MLP neurons of a small language model. Each row is named by its layer, matrix (up: input weights; down: output weights) and neuron, and shows model dimensions 336-527. Each number is 500 + 50 x the weight over its row's rms, rounded and kept within 0 to 999. Numbers have three digits each.
After each neuron's rows, "fires on" lists the tokens most often at its 100 highest values on Wikipedia text that the model never trained on. A number after a token or word is its count.

L2.up118:527506503449570548487469540421477514560575515491546517516494506553460476513535616505561432509492579536498412522527573536607524429541496450506515656501478528563485568562428485405524460521522493490464477457498553438526486534489473571511538518388477473513556508414439391441564512546494507522432510542488481565543452567535459551424398483470520506535559540530459522569532463558489511495543483435439426514484516456503416506482513471500521522509460391491479586590452493519394522449504500510533454473469492529470567490537482511532463550505441535487516474420442497420543482471500490448
L2.down118:484597532432504502540451535647489526523496439417537504510454419554472494483472575458441667450421436532475545538568492497527547523520576477527484538472462473513553545535546460485525525489471454524485608485440472572488488546579441518567468502491501485470461495498362520411494527425565479586497402470495537561421451509510511464408398484461522528551439577513513462423485518558502483486518420522483456502489567463487458525535456519531467386561418514458489552447444526471488602570560476482484551380489583505467428472490478467411487493521560532381529440417575458501633491517483631496
fires on: " J" 21, ".S" 15, " def" 10, " States" 6, " Soviet" 5, " D" 4

L2.up105:435572535505503515498491493482501492616488508535620509509479471503466450515496487508517512496517438449539422571451513513515432465448572471507393489416486452429424527511546397450547481481561543543492517522461539454539527505494516428526525545455562447454458433541549477534537481455586522468484433505544484399496553585481530556498500371525550527593508525510495606486520410599492460548463642462538525477481484538562520496551482450541449374519539568479528518420511490516503527479491527436577501517454519425509519511532431467580513538562549517505472490464508466434531506453463412472
L2.down105:482402530499616495571556564522515319450532519498488459477523570490505495516623595468512570587485560568481460502405501498553501504579426395499571474584543527640585544560598494549466555461403493462508468450456418490468514547469500556478499525535388496529486408547484568492583498652469440452597456522494465432492494540511570506559520550422518448479499428471519491454495500434495406459505522489478486451494510493541486437485522478497519531472516399541525496550493557494452472534507486554444421452530427532488454454465513490497515415466468502541491487510418524497477554520470541498
fires on: "ash" 24, "itch" 12, " flu" 5, " Rap" 5, " front" 4

L2.up1759:576544514513457568478445487466458445450419436530417496579574510472590517515458522460529482465452464469504522513524473434532481493467562478420492578491430448482515518574483420501487523504454477569494461459493417583471464553559474487467487543505548437524538405566487589556569558484585483440577525479524508505468551581491540508545487517492436419540580497491518479622459465554525441492473533514545462509491457523504549598503521461494487494480493538494512489592463575540432555480503497526554497508505520462433472417526489472538516482530514426558524555573539490458588527472595443448
L2.down1759:512426533556522472503516525523491415455460487506431495543535625520547527576463465462500453468510469557521557380470541401592443539533496502423446604518563426482520534495496454494506552490464520546504523534507453418469551419481482571510496534510491571487567582451511471483505479505544455558438593471459532513467394448440448508488520496459420520434429464480521435578438483551441439463502440551600475457471495528582590459461534547507419542583511533361474549427530533491514453530466476471558498577450476574597467548508569466558512542482509465552505451610505494426658524459438443507
fires on: "f" 39, " Fre" 9, "-f" 8, "if" 8, "opter" 5, " f" 4

L2.up1785:478540493531559477506518497415507401531470517517483411513415557480441469511441512499540531531483494550497606451465521455528533507542542442510574524460511588542517467587496457494558540505463593474407553448520577474424495479451506510514483457492403539467541536454518490527480503527519597468491493517494523568448534428502487493522459523472569517511527503474516491410663398503489446475489537479454476521451477489526435592440544572419500564526514565519557382625545535484425449581494524641491453515616579511416528452525423620490373427504533480390493569500502417485474535598467511509
L2.down1785:492468492477470480543423461543499457575496666479543501470535534516541526497518505399424485450517466508537481535434440536516491461491450461524456535586477449424497497518519525533480589505469468502537450472531470459477475583467507482511566541524479447499486499492463469412502496438485520557498570404403532509494485528468559487529496521496472504493465536524401458510453451459471527440556560485467577568552603430483508476511515507541515488527452380524424507496523389440444405446495525436522485469418570481469555596468481659534505529564500502493483445478386602519574450455429618522
fires on: "-" 31, " |" 16, ":" 12, " $" 11, " " 11, " at" 6

L2.up1591:621542521374467531468440470505502486525464555447468557525474436503536522521383497516586489566477461420461465456445584532521507539405428494504523498452475553494540463497547503479435431456456520549513522441482446458540459511466548414497464560503523498495553517484585477574509484423535606455522410506517459450620538474504457573496502560489478460555509489459582444491488450577547537542456519557453525524517554439524466616512361485508503507430462489456503474526535588443498505417521486483579554508512487546553500505440529478450460509524442494513484489550549459478441566491439457487
L2.down1591:487529529490542459543449481486505513490509450518536538548467457500374499563495452569467436471466441494568574503466603511511559675457544551480478480522432407516451506497421528532454506476503523410428566534420629604524566525425472542453584445491571479451503535500445419423419562527511503528494431467490514550587558434460529544559567554517464563522534494521495469497581553486481628517514425501556470473513429506489538496517432531552564486520527538514489458536464447530487518477400551532419364503555462467507512519447565552543488506351483469449535496501562527571448424471471453490
fires on: " up" 14, " electric" 12, " bas" 8, "or" 8, "ing" 7, " Tra" 4

L2.up954:517531528490479561507487493354535536494473396545473474543469508478481448440477461492547554524527523463470456468539542603516519490592449458473547520554463445500503535533486495414493480523554493446498487519488512562463540486459454535426518476464500476490477421432496439473549537453490563430442453553518477562488507504521534490579456557495399445479564574482536423493442490495481531561610440483522495592468412508563459477522499583445457499579415481544548486507449481580505546490479577525503576589495418411446488444558467530526466442428495494584665515539576444487525572462553467464
L2.down954:478566590509499495493485527471447524507567452479515485381496510515532431545591512512514508577462442593529539545532564455512499519614541504410511426482435489523500522527515571601495448478540561474448589512557502574511537512543497545485510441468492494439442419490603459519514466515494508460513498514570480490534446501504532538475465489448393481472525486475481510456486559469518547500554372573609464485574530557481439520615559445426526537481522391483465520537554483461562498446484459518546482381481440452547443456412534484484558519521468540501537517529448542431485460502513497458
fires on: " (" 19, "H" 13, " h" 11, " fl" 9, " at" 8, " p" 5

L2.up1434:669560541412487595393524409354530555518499494400530528475524572466516438495401467519492400459532469455410508518612538527530508464656474439553485489531423428445494477583476492489562521512649501467537441454472468442537556579467448452442534511470511529525531461519469424493525537453600471529468516559483473430511506515477581508526495542578417412495546439450429539576573490522519454543599457568582500573510462474466421539517476582455431518669472532452539554536521469545402553539414488596490532568542444448495504457502458503468488539531534521483531528502424477456465361543518475529
L2.down1434:483462519586492434438506555572498551513525499505470546553526465563484563491442562478542478499638477607545476439510507478463528462511536465484417421481568428501468533497448410508420541513440599493502411529575500468524503411614478521496526410534530488470453434472546480492554659490590403539421503557511511521561458487482474470467540526408477641450426530559638493454490444513436439483526486471539544492497519516505557537555402532508563520553472539426453505488480430467482465466443446462462471484473464597510615443539497488460485520580477518489543543466398520545530552496554506529
fires on: " w" 19, " f" 19, " bl" 7, "f" 7, " F" 7

L2.up1307:517452506520481518469546491559508522513537527499515476507428510589577497522523515517538477513523454438464497550525548552457504510568530420532539453573444546505366479550496583510573519563528476413447484442488433667480583518389475569525582490506519419537489489491484487432492511515466463568465481502520544453446520429554441485589520512515506482486518587533494433459582487507469514551433499439566435562456594462532516539484437582510474460503515421481453536482549530391496457541488487591424373468484514638522546514503486513398453525534495453544591583533524544528585492518537462471
L2.down1307:497442569569463473491471538510490512470466418522462574537526447533482490543532407505543463478471484427440515546490500513429466479600518401382487495495435463455554572485506591443513538492463517504561478558487543505570500537473439589525599502497433401450468365548510458482520453460506431443490433460549496557484512427547420374527425536484454521495502541554529431506500560550508460565515487479540463498429529500510537530536454514492544509482535405481513500476486437499500442535632442570455534487477480506502455527509522565508562492393511516533419509517519549538553509496528380426
fires on: "," 71, " be" 9, " |\n" 6, " been" 6, " was" 5

L2.up36:519536490501431556513495478464459463492463401486484475446462463601539369549494519603595484450574561471465419468640552520460508479590514490473439479493524591542518545552497508439532448460542392495479542586573444563496541501457481462516564498539456511455499508426532462449481541583547539398423495550479451551485480403523543505629419521447458530549512498546521522466538451509492527586579468489506437508459547503530521569610470525487486508485409468574443478471595443475525453501540527600489574452524472572504515436502418467501477507586490575457516635660532510518490477468450522535
L2.down36:456538506539445484553503525549477415561524533580460406423514502519443519560556490505550536534531508440466503464426497578399450532555470414387496499477484513457483530560437541517497491514485496501512651609450525435532556547482494569436543396503511453505483434470433495555436492512454556522437455487560457521515496533488384498508462464498391526531512528461483429494550536529494470500559376511535489546520535479421471580545521639473559442511471518484426581459524451495521426504637472460423479445508488440539467408555547523472541470430487521411439600566461585520525557436528438409
fires on: "," 97

L2.up1615:422555504566555562562450494400513524461530616529498566494430492463477461484460486528484543565498564465499541516501534506458486434514553529559461490526491498456449509593465449416549532518520491487554559530488576488536461545511465483569436411521476493528507470571487490437516514482571541442454490499501535422473522527517513565594603452479508483461476455505549458562554457583460464571548464512592610466497522529482544492474523468497509496447434497536447418499439607464564506477552546556519484423599384519507497407538493483534469428476500527497431450443574417437468446553531486499
L2.down1615:602490495633378448407463396461466509516535568439515515532467562580416465498458493439504477531513492548600447514509497471421435506440458531507470541581512452500607512457507556572419507517422502388353483570542466323457530566512532552543519491531599507471514457542542486467462540441541492558501451526487425532496564508455548501558467419419560486593477515504511513454481508584551484455530520567472452494531468504528512552543500518564469444566405435503555517478538465439448528544444443468493517486429561559547378480455534450522455560447571497514489519624422537484477479418536518474
fires on: "h" 41, "aged" 8, " about" 7, "enh" 6, "ph" 6, "er" 5

L2.up1675:442485562484470502429518648446560519507510536484457531407424474555543421486441546584506481576548544535505549462457613509557517482592572526500515430416529454492497436563519547546416457415537452537449535445520490500532573537462502471538574483485436539513484498509519463459469551482507582514464587547476528565595532516540488451516396506530583493538498547549460398478547438520528483480514517525433584529544477529502451520515512558453462515516531502510489517575537485497386433409482618552423430501421483465480546496525479522451397401494515541424445576489520496520493389489426472517
L2.down1675:495518491500478479479467440447438509454495581470543465546615553463511528543578536453458483486547535493457490550490471489577561509493525452540508445552500529569553362516462474466580601491546494353563562542481502432533408449415508502525459485445500402446527531499444446551523505429524549496491422357508436528467540589542590486516465520412516468532555469481416491481594480479555490505543530472414445516567465491348563534439419573582497424446588446493566495572475425393415491579523535454503466609483537441520487505487527629615442583486483494451481561551461514571443502493508476522
fires on: " |" 48, " as" 26, "With" 10, " at" 6

L2.up1909:529565548389473529440545489532506501482594513458443476414489528479416526408485362528507529462435539567483514514477482510497510453484569583502475594561387572511465623508464413402471378536493567403465486483586501514494491641465491494479556469413443533562527504534522511485458450475515485469457538575554480578474478511515578519568477429515497555611530510549515537598479508588541513545558502509495488512585525542584436547514476521427508468417483455453473470577538568491516557503455515506571482495512384563490554487526491493461522563490440480576580437496534533463518354553526536552
L2.down1909:484612487504442448480473586546496428418467518493526472538574448437438491539512412587560529443481458614551468533420488547441470500498504478452552448458462504433487434507456456498434455505546472572588545542439613526539587560590452507427573462491458529511578462589520504487526511533464518419509541461523457401461518540397492464461574534465443462544451530491472460518461546554420379517574409587475567555558483510439472431481517372502545569430482434461506489518482425580509504517508450465573436444544511498522392527500485498572452474480445440531528423419432607475486500472465485480
fires on: "et" 65, "on" 7, "ri" 5, "ut" 5, "oc" 5

L2.up393:448466472519520559483557430485435465465549608544495626611471437605582434491382561500466467637492536595407570529515552575517538513446515494612485460491489528494497498541453561544479523513532515559405600408552431469557477440480514452492453484452539506463597499510514521450523510551514491469518553503500526429527600489612532521447422505624568485534527533544529519540484463535462541505524476541431428521484471413459509577491509503527443494487425521498387554559408573473515485447506545583500357485528520558498564477430517543485415459566502513483461469524476381478451411602540501508
L2.down393:543547338500527577514569472479498502379488428553534475478497582452603515577546439454565471584447483493459456517437547456494531431560516480522454508488413465439428509437464442563475506533477496548528546503469395568569526488514445463504546435482434552545539455471487429569533547494441512502540546513528485546592450509503484547486620505407550490426547412508510432451541517464496443536481597449499476482578504498490488520454464448522380531540539527515460454534496406492479470517565472471448679528561503489495517480547443515523455555593476512364423553571554417552603511532509605507
fires on: "'," 22, " for" 15, " Tra" 6, " involved" 5, " Ac" 4, " Santa" 4

L2.up2117:526550575531497501464491535480496464559608648491498545499484515488532462502532456487545423463494501512496511409508474527560523511471452383585408670581502463565511556534497471520476444471443550520530437460577532463451552510514432545491529567438457485518635587443423465514473449536494520488519507630496497531550416562470556578499486415554508436472529504528442493573558544577453506515474469517581524536569467449504405467535495492402466491469435480551450488543436500515511511459518466477519424503498457474550433526561522488535479464507460499613462446544456464453446415567431484477
L2.down2117:498473513490459497515463469467478477504551550581462538547553467420455437464431408461466470451493430493471466522492505522538551387491377536499537585433528507463434524474491529481429482527506493480580576447505443476432452494510538539526616570554494538423496528476526411513480498547464550475415485458472497451489553429534503476466555488585448505458439649532573406450435569541420477462571429548525570484554506455544513543533501449410384500442485582508456519595549486465506469514497494625478477539520481510530468542558531552507398402508500522474464504554552534563446526541489510475
fires on: " c" 67, "c" 7, "iv" 5, "1" 5

L2.up1637:616638538529418539556537481384448455447559559445487485441449518484514494510503492529550558488494483546439411455556563500475495473502519460477545531505467543405431456532510513447410545473547450423554510523490505523446463604477477474532577527512542410542575451537564454516457535468557684517458495560487570461478562500481492440463435465491450431494580464523614526524550484567534422530578433469600570542447427481449518483564476522462415467578488527459497486480515549465527513501472500590532541421463454466572507481440483498515477513516467512522519605481527557492437435539528456508
L2.down1637:590499526599517493505567487555479590456518497554489507460569480485451489434586438541500486540497527490530452480424441464528431526507544524438531399485475397423443369539458596482429541489453500563476581519515509411550479470489508553524443337502512575458551463568489571430448569426501429453515548570481455468581436536401416493544483475420489470440564536442493625592452622567483559516453532494485410520466550509455540499467536497420576558449459422483440472494451374491500480455421477475451506494512498491438506473528471459494450604545489542526571440464500504545518471489459503563
fires on: "h" 34, "enh" 9, " h" 7, " p" 7, " ph" 6